config = dict(
    n_layer=15,
    n_head=6,
    norm='rmsnorm',
    positions='rope',
    attn_scale=0.177,
    bias='none',
    init_std_down=0.0684,
    schedule='wsd',
    dataset='wikipedia_en',
)
MLP neurons of a small language model. Each row is named by its layer, matrix (down: output weights) and neuron, and shows model dimensions 0-191. Each number is 128 + 32 x the weight over its row's rms, rounded and kept within 0 to 255. Numbers have three digits each. A neuron's up and down rows have the sign that makes its largest values positive.
After each neuron's rows, "fires before" lists the tokens most often just after its 100 highest values on Wikipedia text that the model never trained on. A number after a token or word is its count.

L4.down12:158091134117101128138125179111147113108181114117102135121152169134152100187123156167101102079094132141118081098116129111191117093164149222131063121150137069119097111117141173101131138111157143107128154130101106144090182144149117057064093131171073135109201109154109073135131126182144107149158143117097137155159196130106074128125127104104100135152094131119104103067084063103145113188124126061166166107093131139175105132107139181072146142192181183115092118137160123111095130132161145093123060129132103118152160116114091205094120170159075142143104131153159071119156086153100101159
fires before: "all" 23, "e" 11, "s" 10, "r" 7, "es" 5

L2.down173:182113168105138202095128119160174122096189087138116135090165102144175146154109054124089069116148129121141129109144083197134103163128191132075110139150135118113106136135165144142136068149110134106105175099131144113100143146030074139149122166157104124064102095089124136181115170071101134130144126145161184128128186118119176115133147135164112128167104132150122101145117121114114107165116106164120132145112165143128168138118116148115134118173169224154137128154138062053172121122151146149131052189119162144141049090083061188127113159141075158083150128133106100158121119134114107162
fires before: "w" 26, "h" 24, "an" 21, "t" 20

L11.down67:126125152121119152147112111135127121104181114120084149118170144128133116146096134130125061080099102121186112102182122113155116164152136111125070075117111172127073050091108158160140130022145097107161146128124126132188113060120154076104175175114160169140146080145169136121140194125143105118166106139129193139141137093173117100066072120145130135148135147122152110121118138133103164111118190175169172060135076111111137111103133096050168187086163042079121113116134150142104135099147064123163164090118135064107139113144201132179077107151133110097122145139148125122090144158148135152
fires before: "ol" 32, "ic" 8, "ir" 8, "ed" 8, "ing" 5, "il" 5

L11.down68:160083123142115175088056157139129078114141101125104129175183100159082136128086163194132089151089139122146133146102087135124157110097157088143178141160147134125090127137135138100133024183177141133090141083187129100090142109091087172095138098157129129106118025128065076188088121119139136174096097128138139068127148162100167091122142103083109148148081141069155130083138173159130161175110142088139123077174087140156119125130190135130159145156139130100136131122116080085096136105198072127119134160124075140160073104126134136129107164134096117205148106125100127125119138099089099166
fires before: "it" 41, "k" 23, "ic" 5, "n" 5, "re" 5

L8.down14:150066161159133096194068090209136122130166154140090109149154139085103102091135243122126155106176110139128127111143114155074127161110138102078091131119150160160129144097076131193120065140202088086129130183140140103110104161117149150102169152118092151134111139176153139093142149144118108181103104167144116132114109157127130118149088138115129093159124199094129074070094117133144115145097150194150141188115165111154132126095099078108187122061090184120121103126157164165223147143170070136115131115124119084125077165163098142111145161158136127145110140120095164132114101120172128096
fires before: "o" 34, "n" 27, "er" 13, "l" 4

L12.down131:054140154116093152143175184115135091145136132050234151090145113114096075193107102183079147104167122125113131106167140175109202156149158149156097123161114148096160110118147111132129178097125091050121146093168160137138083094151130139104143133149092115127077105127140164168143104137122161144131122124112141129146120101136143120142168164109152106183105060164162134096123075151136177108179098140105099145057134148117102145113102206093177105167181116137131185070143116124102128123153116091069127085129130125043169129117123095105087127122115157107108145101084102147117134157207127100
fires before: "p" 15, "s" 14, "r" 14, "d" 6, "or" 6, "ort" 5

L12.down11:087124145105196110118086067161155121136111094126119121165189097077126118125139144139186082096134151137155144143130156116089177102117143147101114175105124120067078123136108098099164143141111184073165122134154210147155062096088079151130203105165144172048084154101113122110118193180117135104121110128121113119149136128090111154115131159120107130136144145125090068100083127206138160118073142135145124158067133125148084137126153117181123142127101206121156100103139136152142157088133157105144129088069104085183084123184055128070145193113097100135115127110065146118104162144108156114
fires before: "o" 83, "a" 7, " V" 4

L6.down188:175075160137050191209112151144080117140163121110135106078150087146117163157070074162074091107140105153095110108095139074089142179116136219130144145124095149140168112124094130092131120124151097137163115184175194145167170092084136109125128091172174110113122095078121171095149152076092108150139132120057142107128147122107115103087099194145122117073124099152077161149099128125102090113148173137110155126118159162112130101130153150068168099118139134176149128099136169146137174156109036164103122119146142122106147097074118105128107121122110132127166115158075157077125071064130104116
fires before: "ion" 28, "ic" 11, "ity" 11, " on" 9

L4.down61:124144157134096131101082165100201060073160123181143109097113178115110164139101137094153136152130155092064155160132114135129131092177115075174150155134130110126138086176141144069170143140138134187097140081161155165161112143108117132163111081145082115094099116132150147100070134193066144080147136104152094155135077084096131174123114059098135180138095131091138131148142112143127100134154131119143133194110144109099190076160119144142179139067108220085094145107101135153092099130112118088102128137124152131198174128126086164135138165129096131156197090096071096125168162113160148070
fires before: "s" 12, "e" 11, "d" 11, "m" 9, " P" 5, "ent" 5

L12.down164:156127131081146062149103085158128182128157124188147112176174142162128127158161075131114129166141079146140126126175111106143161085165159161161125193102143128125119099157095158116151134109128092194070114150130119101093135137095141127112135111109153139096127147160095094160168084108104093107144091110126125106132116057134164057121107103109129148127091139069137138147164118112073126179101075076092199194145152095095133150163120206187122124122123141071134126085081121122145153157092224184093182134094147130128091165107157134195159138183121087129109145166160099133134063100137109089
fires before: "p" 25, "m" 16, " Y" 9, "ce" 9, "c" 6, "s" 6

L7.down151:080129130127095147124161113091150138112084180153122113130078106160088148140097117097132151141141153140091161119150171137134114099064119109115098096199124117141103114207207196168117133144149089129115144102076141093148158122195161136101104080121133088108095100083112088097110163079131071174163179093125072092087091132131168114078125113140156107133109198094150136087148132112138156111161113130171134139144169190092111144113126129121087153144115155088140141216157145103144176160121141121166111170132119144032128195111122134095179126079164149139111120181185101168117141077140146188
fires before: "ies" 14, "ation" 11, "y" 10, "es" 8, "ed" 7, "k" 7

L6.down94:076116149129175144164146129110183153162152130164097135134157157140119119122121117168137134097076150120139170125141104083171146119154129152133123121143158131160140161154171157121196190138143123083137125051154115147110138090085164101134109099123114088141097157109103136126060034127145136143070073108130102150109156176176145158062133144113144164148078124197150094094099098109149085154144136101147135124091108120148104121183186184146135141133096123100204121181111168084152157072168112087115149082113088153086138127125070114143205074131163101082119078087083159101096104081180093111
fires before: "t" 29, "s" 19, "st" 12, "f" 12

L11.down24:168090140136106103148102105140143161088137094197161093121108149074080107131128106126144088137115187101147094134101098154166113122077160110152095156107116130104077139139135190133071083143175170104163182140145136138188114095117076104146081134164175181160163128158125082173102167169116142166162180137133079130122160106104131157137090103134077153121104127205113127150158098142086146156155095102111100114137113139136135094112156143131122069112118168165105054037119120146120147113150140104100086133147051104169085161181101158113128173133128110106124110112056067058138049115095148128
fires before: "o" 55, "em" 15, "i" 8, "is" 5

L11.down5:163153136146101124170113128118110106123080142123167171099075138181154176157122096170128064143140140136092178132128086109161118129088144123141128089098151147156080106147113199179141214177099158125127116101124140191158072103138127151071140085132153085088099122150109139157134152095128081164135125099097132151075210124086178130038104064110148131083165086089127155089156211128166124088167120164123179155096139180168148132150099178112126132131120110127184137160118135138138131175158114087146115120155107142115132083104086138103139119116135193081149067172144106099153126156064155128
fires before: "e" 28, " the" 23, "es" 8, " his" 5

L7.down173:112150147160096149094150101084074122117093146111155145116178169133154123091132131126125138140106125144136161132098101093118097131152105163135182181113085123119103174146181122090110171106093128166138119180134122134080103135159186162110137191041124140124166155107154125051119173188155165138103149131153157111052130141122088138134142173196122075082105166140082154103142155157187153077165089087132146140053200131104106157159052145147132168130143122166097155135161101161136133103134152128129152130127177130180158171132064126125035166136111134141133114153075064185150135118119130103
fires before: "ed" 25, "u" 16, "ation" 15, "e" 13, "es" 5

L8.down5:145093091112109130079164114176140188107140119150137057097180133085106108137124078113084127113145134104112171124200137124136052155170104098070133096138135110068160087125093156140137142118158125125123123104138130070102135208189135140122151099108044145126111107071155081104160113154158148170179161143134122059109114095123121148144145109191186143160155095079139079107089151137172171103154140101093090118151136137119132142076119141034146115155157157103195095174141124102147172148134154155102130155147123132126180130138032114114125110109138148131117101070138085198132123138171142134
fires before: "em" 20, "k" 15, "an" 9, "ell" 6, "ard" 5, "ol" 5

L11.down164:116133163086101176131147123150098160105121148085172169125141140149092172115075159177115157144112148130162134125098083144108083152097194150230137071162127149143129117130105164072156134058118106090132139137095136118142082158077108127071107131083128152115154137127151139124091054119112122129127089130141134140120164148208159095086115138184110143087119119125154113126152113184159109149163130123086101134145156141099137093113071158079122093095186112141139150108107174155125112103169152113206136122210148049091138094083109127154041130119073158162166194180159089158135111117122140148
fires before: "r" 16, "ud" 16, "or" 13, "ation" 10, "at" 6, "re" 5

L12.down76:137120149163081122095158143128187147174156092146107134145174143089065128069134082110113102182078081096120142059102128107144156168147135176142071158109115137087146140142107185134111112115139101116104127144130053099143100020106173135145126153136145105144114155131150195125123036135128146135153147049121190115155132098188110094148064197030101108107095083136146120111101080146137138130134129150092140121134153091116151165101131156092138156111152125165141093134127142133188129113105112145155107172168130087139125170113143158106126113188063126098078190143166090133145117108126150148
fires before: "ic" 24, "ow" 12, "ol" 9, "og" 5, "th" 5

L7.down20:115152153148121150123127114108177105120105088113156128138093139116153161146130141117164099133139122150089129103159155077162068103165121162175194104136112115181143156171128100096150215144063122168178122105146112150156173158121145180106143044101131146133154121155136129032094105192076097113120109165164150213158177133143101109148172117077108102078108089108125125086136092112179144148127159091139100141077122138116121124172165177082090160111114102148159144096166123191092094107110157106097144118134166108126127129133036105075146141134157116120181059100127110119157171106118096067
fires before: "all" 42, "e" 10, "em" 8, "es" 8, "ent" 4, "b" 4

L7.down170:157182118133103042134088159114120140146171141098120134117167089171139064089102122116095156066092138115107102162117138166129176107142070137139116168097139138139129131111125119136077138151128117064135131121106109058125072123157124131058090141077114137147127108071055129116131130126115173148098118120075116135164132102080176120175103178128114124094160125183120154147142129077165117113161094108129118156066122164169133087079136106140171077086118110101108099154120154147099138139113166121136133105103109154162120068177055114140196171194201180153183154122127118125127119124066167042
fires before: "e" 22, "a" 8, "v" 8, "m" 7, "ic" 7, "al" 6

L8.down145:120165020150059104149086104102140143112120088128149092130098076102121140145119140115128089154076108102164051146112158082132197129149074066154085143148128096142179112149162115149139140119103119143108136149104068117132105103132140123098095137177172169114163101122143131136100208096107147075163114085166125147140113203151162106106138146153145074131139138159143090133138154158099067113109099057121110106117138126152112150179057166139139143216078117155156095099107105133103116114178131126115076150123131153122128148180167124118144167086090167208125131086100116121123166088161190125
fires before: "o" 20, "d" 14, "l" 11, "r" 7, "an" 6, "k" 6

L8.down67:112132076141141088123102128116108155150152138132170169090155061106149165150086074140119153098121097127070106101087153156167144085052134094158134110099173075172121148101122146115132090138182159101140146109105113088140083161125129090167127142128133108168176169129111140120142193130090146112146154144093111116079150084059164171159127153188129157077114115093129088126173104131181121203157093113169103117145124125177140120207116126117194135118132164204130135166133134091094127133176160087102097129121053163155081151096108050152137066106110098115107148155209132097158090127127143119
fires before: "k" 42, "t" 26, "ad" 6

L2.down63:062113111153100129132218120163134115037092089084160165073120147142113131145119120091140158069127110120100171104156107122167158121129190147092143126105105071118126091100151128115128138152095101079161187092161101116108156110085128114107109150142146114119078130183092114110184088121143221124132131126168157168120192109124111095142131101125167124141125114095140134083176123096162120166140114064189127073119185109159110155105139212154103102131097112088117142165128134152105093098165109104176128168103186145128134117156110125146107119165152154183124171124213097179096106193155147089
fires before: "en" 14, "e" 13, "w" 12, "at" 10, "s" 7, "ation" 5

L12.down179:107147096127147144139177116181082110148126153164110062106179131079089100120157087132131128130157081085150093129168153103096173119143125160117120107138195156071122170108157095177122059121052127140059134147147156167183133204150140123146165165144146155122153186109115110133182139159140121080110113133099146180139090104171120135158070139134149145111151123099138137120072135172145111181135089089141142126122098007172117113156154114137142147158099103117131178126160076128054127119137159149151171107139148159130107173116112122109116146150138076140126045146226156137111112148089123130
fires before: "v" 15, "le" 11, "f" 9, "ver" 9, "p" 7

L11.down18:082083084156149159112118132112124175141129172139174142164161131155098154135090151107122150099154118138067143104123118143112093123140140121090112140131102135134156195138075191078148106174132090124144089138138185095160103148098089180106126179169179102117120106067127242134093191207149144082073106183204133103121143146122160139103122112104076116111121109142073052081121170115157080154140140087109142093133162126118144128176167152121134091143126160126109084155107145084127157162110121150154098114097072139153155147092054114118105168085172116132100102091161122127080154120142175085
fires before: "le" 51, "l" 7, "il" 5, "it" 5, "t" 5, "ly" 4

L4.down116:127185112106074097161110139088120134114149171125168148167170149050130146161104105108065183116074109153146105096164122147098110128201175144159127077137140128143084081096180109160171173117067086130173115137110053153127157173146177124110113168100119130121101144141146071155083151160113164116156147141110127159089136167122140115163136155123073101101102097134103155069102142145106169168163132152099162133131122158154121142140136124070128104127126145118046141077156083086070099098151138105145155078164096096106197159141071132117079118159100121126195130174108152071116071119094096169
fires before: "t" 16, "ation" 14, "at" 10, "ed" 8, "on" 8, "e" 8

L8.down109:149106104167094190124065153106154164118146127187113139108095034111136201105156139135115112127153168166183138126143064138105133114109143161138114122123113128077081123117104155159106167115161146174193134143151166159133109134138152127100094148118190109094130119126066065145087093148064098146100165084144165122119140177103102166085092120112082114149190073085151118148141158139131140082112115127080154139124145190038119082129150164106147147125142109170129123132125134102048072155176078112105112141152137121185078121067108063148165133168152135111138106137090094139196126140101124125
fires before: "ion" 39, "ic" 20, "ed" 11, "e" 9, "t" 5, "ive" 4

L11.down21:109127109090140057101161080095076180051164122154116085121151119146149126119086109107104177084076135121067141116086127168146112181100068138125110170144111137133193162157123194130108127157170121091099108132112141112139164145068135207109089149122085119169147148123092156094084161122149125137154102152098112087147174136120142149094096142087172082067151129092121074136105156073143212124194116140110117162120188088136093116076075128101145134135135115185096132167125123131153142195152146133150146158100091161087153076094142074129113145085139180162121132162149116156092170122166104105
fires before: "l" 73, "k" 13, "le" 4

L7.down181:135142107120091102103112105103138139063154156172089064117106142167094104145115141126116149110102064108098121106175103112134155110057100116119162086175139118130156177147159131044098155150103122147116130083130137106106129169149173092135149126124148134081100149072104139107112120111100152146113157177098165171122171148054126132087150096137105118188119148211139120105106169137136144093154172131131134117104136148132104168192163214056167135124118142070151156165107097152109157132209159056116120132125149102152063109097101130121154078131169174100092112160143133130225080135077104117
fires before: "ed" 37, "e" 24, "ing" 17, "es" 11, "en" 8

L3.down44:119091080160139142106137124124116137122168129143093127078153096139114151133148124099104165130089147131128168136205155102145120163110108062139076102147159101079198069105104147131143110154149128119132085130163121117160146164136110107091102182085124140117162091112085095145140171135200157071100113037064119113153130130120086127143141136075169144132153042182118093116072138119147223114161116090165145089129106074126126134161107151157115104075182096179148057170124181155102075150102179195123152107136108132134132091123087100110144177179155084121117113147123100102114136097168116101
fires before: "ch" 36, "k" 13, "ri" 10, "c" 6, "g" 4, "s" 4

L12.down60:168137109105109115115158108097143114183107040129083157139136151064121144136134140176073106140138119067117149150154142148089160123143096057173149114089158100120145132169147144142102106144124090114147071107048068182147117067165109110143124185110134099137158118163058085124126091125138117085151144135103078118152159117121128090086151165101109116129120117076060091129127104194136167125179107152159105148178130072116097105150147150163175107165074139154123138181110082158111117150093188140191114182136099093179137172178082108163115156102129179142131167096087121165100189128121147135
fires before: "\n" 19, "ac" 15, "end" 13, "em" 8, "ent" 6, "ue" 5

L3.down124:153100090135070136153131113095116121102065171091083071088141179142078150107150097191168085110115084148150106109157101128096099139110132153174152102152177104104096128129151131119099122189097100161116176133126132158056102166211168097121127145116091133100106156181149113068111104134116135231180095121175128182123095137100134133049135108134142127169208118103159176163117114124107102148181173076143162182110163158127147111082142142163128111139140108145113111181090104069130129179159109131097203105143139115145131136116097159113097090077153163139111072117120091132127155161116130132
fires before: "e" 22, " |" 15, "es" 6, "el" 5, "er" 4, "h" 4

L12.down138:183097135160153168114154107120082147182107171125104127115101168097122173133105131138102073159156124109095179090090106142162143088119127143146092089155186150160103099143163174113178151127047112105173128132144157089115078121140098106133126114100048054043117110104128128070145155147088140066123081140119090162155146098147166146145154045136154088129166094139083159059155140179141144136157144128152102154120110130149087132082113154091085113122187097143150066139118087149158138139102094099156171111119128179141116145161150150131106053080102135072133097125080084148154105126109190122
fires before: "ly" 13, "en" 12, " the" 9, "ad" 6, "ent" 5, "ive" 5

L4.down155:113100132148107123092175161126108072081166111151170079197158164158118142121148103111133122161163157144139111139125063151078192137147149116147144177105172143134120148165170128083122088142184113155151117123120118110095105167130129073095138103082185130149123109154156125151168163167117086083160167113143133119154131076180111162109133131152118153091182123108114124101098123154125141102149107085118153097159140040062126124112174151162085094164138124150177132154151099140080105107023098125139142181135139142176131139178076171054156113141146120124120071191065053121139116167149079104
fires before: "d" 26, "at" 19, "ed" 14, "on" 7, "ut" 6, "u" 4

L12.down61:127122200103144149138138110151104124083094133127148157091134078113177077130196096135131116125107111163145100052079106062111208154147093205179134129126121093191108077097157110155144137142166096164153116129149189121196087113073155169133101144148155109104116154137134157074123155107133139080189137114139105126122050111057100146111138146080107119135117111126084125140145134102087103081087118109136119155084075087146141123142086168171145086128115167124091108117105092109105092168136152153138222087128140125157148138152125104117151155121143123128117121155057094174170188165191132137
fires before: "o" 20, "ad" 14, "v" 11, "ol" 7, "ig" 5, "s" 5

L8.down120:194119095122129106066076192218084106100088091118091225139132105108131146160098103116121131123107126127144120137106073146142124089152059123119161125133160196147128127133146087154127125136145154112126187134149072176188116092139079143064157100188131116106135072087103073130131122167165200107094111164144181154124107127174129131105141120111065109157163181119133110152146081167150148128132164108104092114135133058110037108105117113096130089132108159154156119097146085109115147121116105119168134153163097167120145164091158139119127117108115153183093131155141061122142104135118150049
fires before: "t" 14, "ation" 11, "v" 10, "g" 10, "al" 9, "at" 5

L12.down161:140120122098143101121182051164150234146140081150140135123148095116093121139139116093170137177122135126147146093138145139105141124177066155117101168121149101138112146116098134109150127116151103081071102124158152178137158159143138179152130155099173055114094169140065125125184085146179154147119174116121086094098145147143200117099095119123134092143140133099172094078134188186068119185167111112156078207137112086111129112066130150163143126146139121167133136138133140141138111060154142167158113078085111118155088119111075079127111107165214155099145133168111101187081154133122104108
fires before: "ce" 31, "ary" 16, "c" 13, "ar" 13, "us" 7

L12.down72:146170151140128135074130124098151212137127123113107083117136081108155162118114139129120190155101105088129123089128075125078130089110132120103171086110095110142097130122146070090119138110088157101129116126073108112142126192046133077118151061129160131109101162099125123121138117161138140122142151112154083134025136154105161091126095101129104151109089198155100110132207125120135121150163172111111131139134144126169137182170102127105180128081047112157167084100096120123155166129158176167083162139105091116167066060131128169155146123170083184178097183171149153121146143107151196130
fires before: "o" 20, "ld" 14, "t" 9, "ag" 8, "ell" 6, "ad" 6

L11.down138:094188154112086154117152099106099068124111157130119168124129122084109116150119103187095088213172120120153166121096148126152105158049165111152143120165085146126182161147119148105084102140128130156165107157147044082118075164126165110134107117071161126126109111110127156158128127171068144192125174092088124086117067135124097138111181178149185137115088100096161138090123105118134133100132099165103137099110103073094073104125138083099163090115180140155103124142101106128052135113181125121142090102128107089138085099121068127141123117085140117162099052088151104172109095150047086122
fires before: "v" 16, "ver" 12, "it" 10, "f" 8, "g" 7, "a" 7

L6.down16:106137090089124131084108126211148084109180165132087146140087091177098165094072154109136102098130139123061185048137130154121082122122160195137123158121130161106145120142127141180163124116144156173145146127168154134134135144149083144121165085160145169119112113151091126126097124140092116166140119151119142166205117106088097186150128119159121099167165200104059105142078175186165172111119129163088178107099084166160151175105138142118123115138138166090110143110164094107117131101054131147120179105160140113079058160052139141131112112098160165192124128123141090180181160136114101149
fires before: "t" 35, "u" 16, "e" 9, "ter" 6, "ation" 6, "ce" 5

L3.down91:098169096164106147121147129113130129104137166169188106149119132123111168154112105126139129105075129132098116132137123127088148197120119126144144155132109222101114164157111157099167115180107127079121150179102128076118150137126196131109100112114092192154080208135131164141084115115148142148105146063112159173194191139083183114116121204121163103062183125104131117118110187112154070157176134116092083183081111132127124169105105130129143103140129102139138160172089136140110108100119152132167088116132206146150134197187148137086134122092129086130146159129129102138228115130091163179
fires before: "o" 21, "ic" 16, "our" 8, "i" 7, " n" 6, "ust" 5

L3.down103:143121169112114165141147173104069068115115095121170121123119067121113073149094086160131087094153164139164142155095174160146133114131087098126161104148179107136124128171130122095125127121066151070136179141108099151201116170131081151094155166097175126047108148071104070120171159195097178139110169141088122113147133066078183182123100142183122151177129091145094131116147116081117134118135174133129112187109098098109117142123084159180106120153142114165175128171140165190157149112185128141070137142154115137172141102105077119176140059126125070129086104131152109116111134091135184114
fires before: "it" 22, "e" 16, "ed" 11, "s" 7, "qu" 5, "k" 4

L7.down148:078100149115115111101144169213138080105132128109089174127129110133141133112147122149108116083141130155118179160151119102155101186181124126151091099061149150082148072114176191132121083109163113109171123148133101116144173154148108058144142138125138179046102154150142105059054108123121113131145106172073113092125157104062129149191154101146122110144071128187141120118128172153088170095098139126172078107138176086090085077091144116120131100141186152159107141175142110191081129102096114111118132146171169098126138100158170103113119062143113137186113059163177127123129159140139097141
fires before: "ed" 42, "ation" 14, "ing" 12, "an" 5, "e" 4

L7.down140:132080164153136137127148118178116091111160193107152049084149101095119122111127126136158129147099126149106113180099126150105126108121127118100150099103146098095131142142115110136139070071118034108071086176150119138081123189119046204081133183153102169132125150155109120080129095124132101086139119180139120076147122125090102170137051123170157115125134124110102141102145151153138175143170165160168113176167093029122159137081101120084091113138082134137081121103087155138148144157111099118116087128089155159100145102136150161149083126049103200112114133152174178108111070092131134138
fires before: "ort" 35, "ub" 12, "res" 10, "le" 7, "l" 6, "a" 6

L4.down54:143140135134145199155095104153047152135083120157162115127154143101111178122064065094117144075169119110138079126108143123095143074139089127176186163174108131155071163135168116114187063063172097138052111126169137130163114161100090172090113122216106165108148133110150128093144185182090087131116121171137155126098130193091138130070111114113131154147130113111172119144147135115143114144195125119152112069177112105134111134131108174127180089142083085150149140178108114108119171162137121084231129100119157145119141155101124145135144129132125076149118151102170099162093082113144138115
fires before: "c" 16, "g" 14, "le" 10, "f" 8, "v" 8, "p" 6

L8.down168:217246124146104129140093095121127108147117163087147204148162124126127125158126103122108099181107167096147121137076139179122114215105074147154098105118108121163149130129089102095080156142087165126143123101148085069149127130156138086134154144115127172158084145048117164147103110181142167087145132089167125173174145162166127061117108173151137094133099134181107113106138128086187202098112154137103136143111070139145106120136095168114151109139117118159164121134127095130125107125109133171095113168171149139085112098155178195102118212148145119137154138080123083091189137154136126098
fires before: "o" 66, "a" 9

L12.down8:167113145137163175176099147090112143085111150077212169098130120141155143138141164145144133135124119072160077141124108071112135126148165144190089123070102112161090121134166123112105115088117100155162118158149124125214119147104078127159137156132094136118099087094105084150069084139181078113089162102098114147107147064095110078098125173137120066153108138138086147119156115107148125155169184125098126130099137137142074136196111137110166188183153145124143108097171089114157128149128116046127064147153111133111155155222148078169186118148103082127133161159128122170159135085162168087
fires before: " " 21, " 1" 18, " 2" 9, " 3" 8, " 5" 7, " 4" 6

L3.down129:144198165088187107119135123106168149130154161134145141096158152122115120050106135135096106123117092141094124123108167096152154114153136139150135107173168107124161106115111115146097098176160128078145080119121071127083143169099073046137147104126105126119142161155087150097114176151123175153153116121150134177085130111104108096158120128145121116160238122210174076128118080150161151142129152123168121172124179183121126164110135156132173148121155152145121182126182167119137143102107094143106100087134109161121156127077189144191108106111111090042069152081149210144129143161160132197
fires before: "s" 36, "-" 8, "e" 8, "s," 5, "t" 5, "ly" 4

L11.down82:129139081126134159097149095188161120210138146115168162130147100075192126124106142096041086158106115128142148173150141138126131084112131134158150136161129094127055093157119144115122197109169100114153187076065116130102123161139100125149149109133156114133119196166138126101146174124093126101137062119190123116103127162155166143171177109130172111135127132196183127126141102106146127124161150121136100191147095184053122161169153132174117151130156131151082089114109138123138082143116134130078107169149077148114135129128138079063161127151054097148092097154206134109150184144158089065
fires before: "k" 52, "f" 7, "t" 6, "g" 5, "ge" 4

L12.down116:127102133105122061134122129119105130134050072122142146108179103110140095156135139116116085096157121068158074047150124112116201113135128056121115102100116167124171133155174129144161146091127097140189129131120126055185175106131087138072160113176110155078140161103166130110113078107125135156135131127186099117099137080140133085129221132102106177105142121120153070071139122163129183138125111086114108136133182086133144155124182135122146118203098120163116116094109101182140122120164111147210140126143150123193138139173090172095113131102081118208168140154160107106133126141163114088
fires before: "et" 15, "r" 11, "o" 10, "en" 10, "re" 6, "iv" 6

L4.down141:104135150148161120103168094078153065152124137081139151171057118147158096120065133090119056144070121101138160086094144058085139099118160159093114119138160080118185079166102097101061139135154102189128108072085091088113134100105173113172109099085133111136129162155036114121098166126093142125111190091158096063147083114099059082176139103152114142133134130141156113086167101144071126170110119118161170069109107112102106089094127120103128142159147076087125089136110123138141145102141136084102126133090060147132183134118117129148089116135134110108153090093166184128123097163109138090
fires before: "on" 27, "t" 12, "or" 6, "ent" 5, "s" 4, "ing" 4

L3.down88:158112121142111154118111177085134066063107139142115120104133165119141083104174131135138136154123125100121130112131107122167128084190175136123246121119068104125063158140205073111158116143144157134115144150100105127112136201077080100159150123161164194149112076137101160149105143166166125163127165111087094110110127141200098115144130118194148072100055116128164145133089130086143072152157179113156132112167120180100096155160054080117163131118108136142135086121178119137125117140120084096129116142133153164143110098092140115112145148093062126110138054166187118131082152128086103097
fires before: " 19" 16, " " 8, "ly" 8, " 1" 6, " 202" 6, "3" 6

L8.down113:135167104161136156073166140143075070177108080081067114110130074148113130098083145144142180117111130186111108068162158083164124134161111152088139134181188103143110136120131088101204125154170154147117155098176139103084198111087137078127090087198122083128080177130161128087106096123124119172157125094092132161116147214117130104146057138045121108140176070142151122178061123163138110124155154106083133067145125152129155125140105108119168140114125135109149142141116074063127138184148160104111161124142095087153145050147111153137145122158131157166125138136125162133126126121143148161
fires before: "ber" 45, "re" 11, "n" 9, "ou" 7

L11.down180:154154166132085108160119113072123139102068142124157184081151098107104121067060131114098175127134153097115084120123078176099146142118131105084097133140119130115151048107143074128087132098171160109152133141122128063077128192168095151093139133139110164134116134142182149130080043112080110161134125094130056136137153107149120098091111118098084179122103125078169100189143114079131096079131140115093133186096110092151115152153142146112147140177168040050147141113080154172144093086161182111167172154089169092159161140157106142143134075135120140157089106114107137107135149165091129141
fires before: "all" 26, "ac" 8, "on" 8, "o" 7, "ad" 5, "r" 4

L2.down9:156089139159089185151070087093182172128112129065179132151119197153131050133107195133113125117132090161114140140113151089139133134106123163164167134182102132102120131146125097104046094123093128120101170121141122161153121157173120093105124087085122104091160156127142148036033097135115201134132164111099138113118161138155150101174145093125110109145100129150114096113138163098158100164211151157111126145143164139136218115127098169133119160119145120124136178108139139183096103173091116137085074140134190131131136126155091145076093218126126072161095080146117135114130105108124128138
fires before: "ent" 24, "e" 17, "ing" 10, "d" 8, "es" 5, "en" 4

L7.down162:153132151135132098084139099132086104131142123139107173144117145171095125130156153117119124151080160127123170108124140104096081113179107129128115109181110122101106059165095148120141131130105134103179187161159165141181148105162123094172136111144127110134131155124087088112162206115058166168166057141100101123098085182138129146073163101128124118179182160199121136151163105163123140025136134170173133191123095141115071102100162133083159129130137112136129069100150141125072076076127038094130130123070077129112101150092180139136115140176132129085071123121094137116133129055152154165
fires before: "ent" 49, "en" 9, "ing" 5, "ra" 5

L8.down57:103115172128085125095157086142116122106170123218094136117167129109109168137137153092151146150130092113080113132142145084080108124150132105125107129093109175166170129110184178110151087121130115126162050151127112094189112152086042161080120191111155165127153135088123149109083121105174144092099115152095145086159144098117123097092120136165116136179137142135082063176139194156102129134144097148133127099152027207155081166107110098073077116093158148099163093097141160132126137146150140096151126129116107060104137100090187173046166130098145127133145110124144099178110123132165149107
fires before: "l" 29, "al" 18, "us" 11, "ated" 9, "t" 7, "ation" 6

L11.down109:131131118116078110064098109149111157117136133119116088081141088099122156102130149160119089125115108137093097111107134143156156158083137167072100155121074130150111098127158114187164138084176110104171136094137086105065079136113100151138122102121112132100154166115194170178128057142136163112181118143134095148135130143151135156137169146198100101183093108174118085144079126128086198145091160051181187124097158125110151142082113163072125125157183172076163164115185155091156140128095093137083083133162119155124160152124162134110145121096058186158136170120165160099120199128099080166
fires before: "le" 29, "ed" 21, "l" 9, "s" 6, "t" 5, "il" 5

L6.down172:111070064097154148110122108116092120194213119155151089121112103162176130129179124181135159092124143144097141120134122090137179117062106208210194141087156191148138126140120123129111116124149135151101148157126158145058221110135170140185096092146148130128166148133128148139126130174155171123125128132135163139133158102098141077159114161145159166139111117090121111133141136184150143185124121131156117113063122055112136143167160161175133167164120102165176164152191087103145138103173103149166104096122121159097104134096156116136153070139200112089125085095181155148136176141112081132
fires before: "t" 28, "s" 20, "st" 8, "v" 7, "d" 5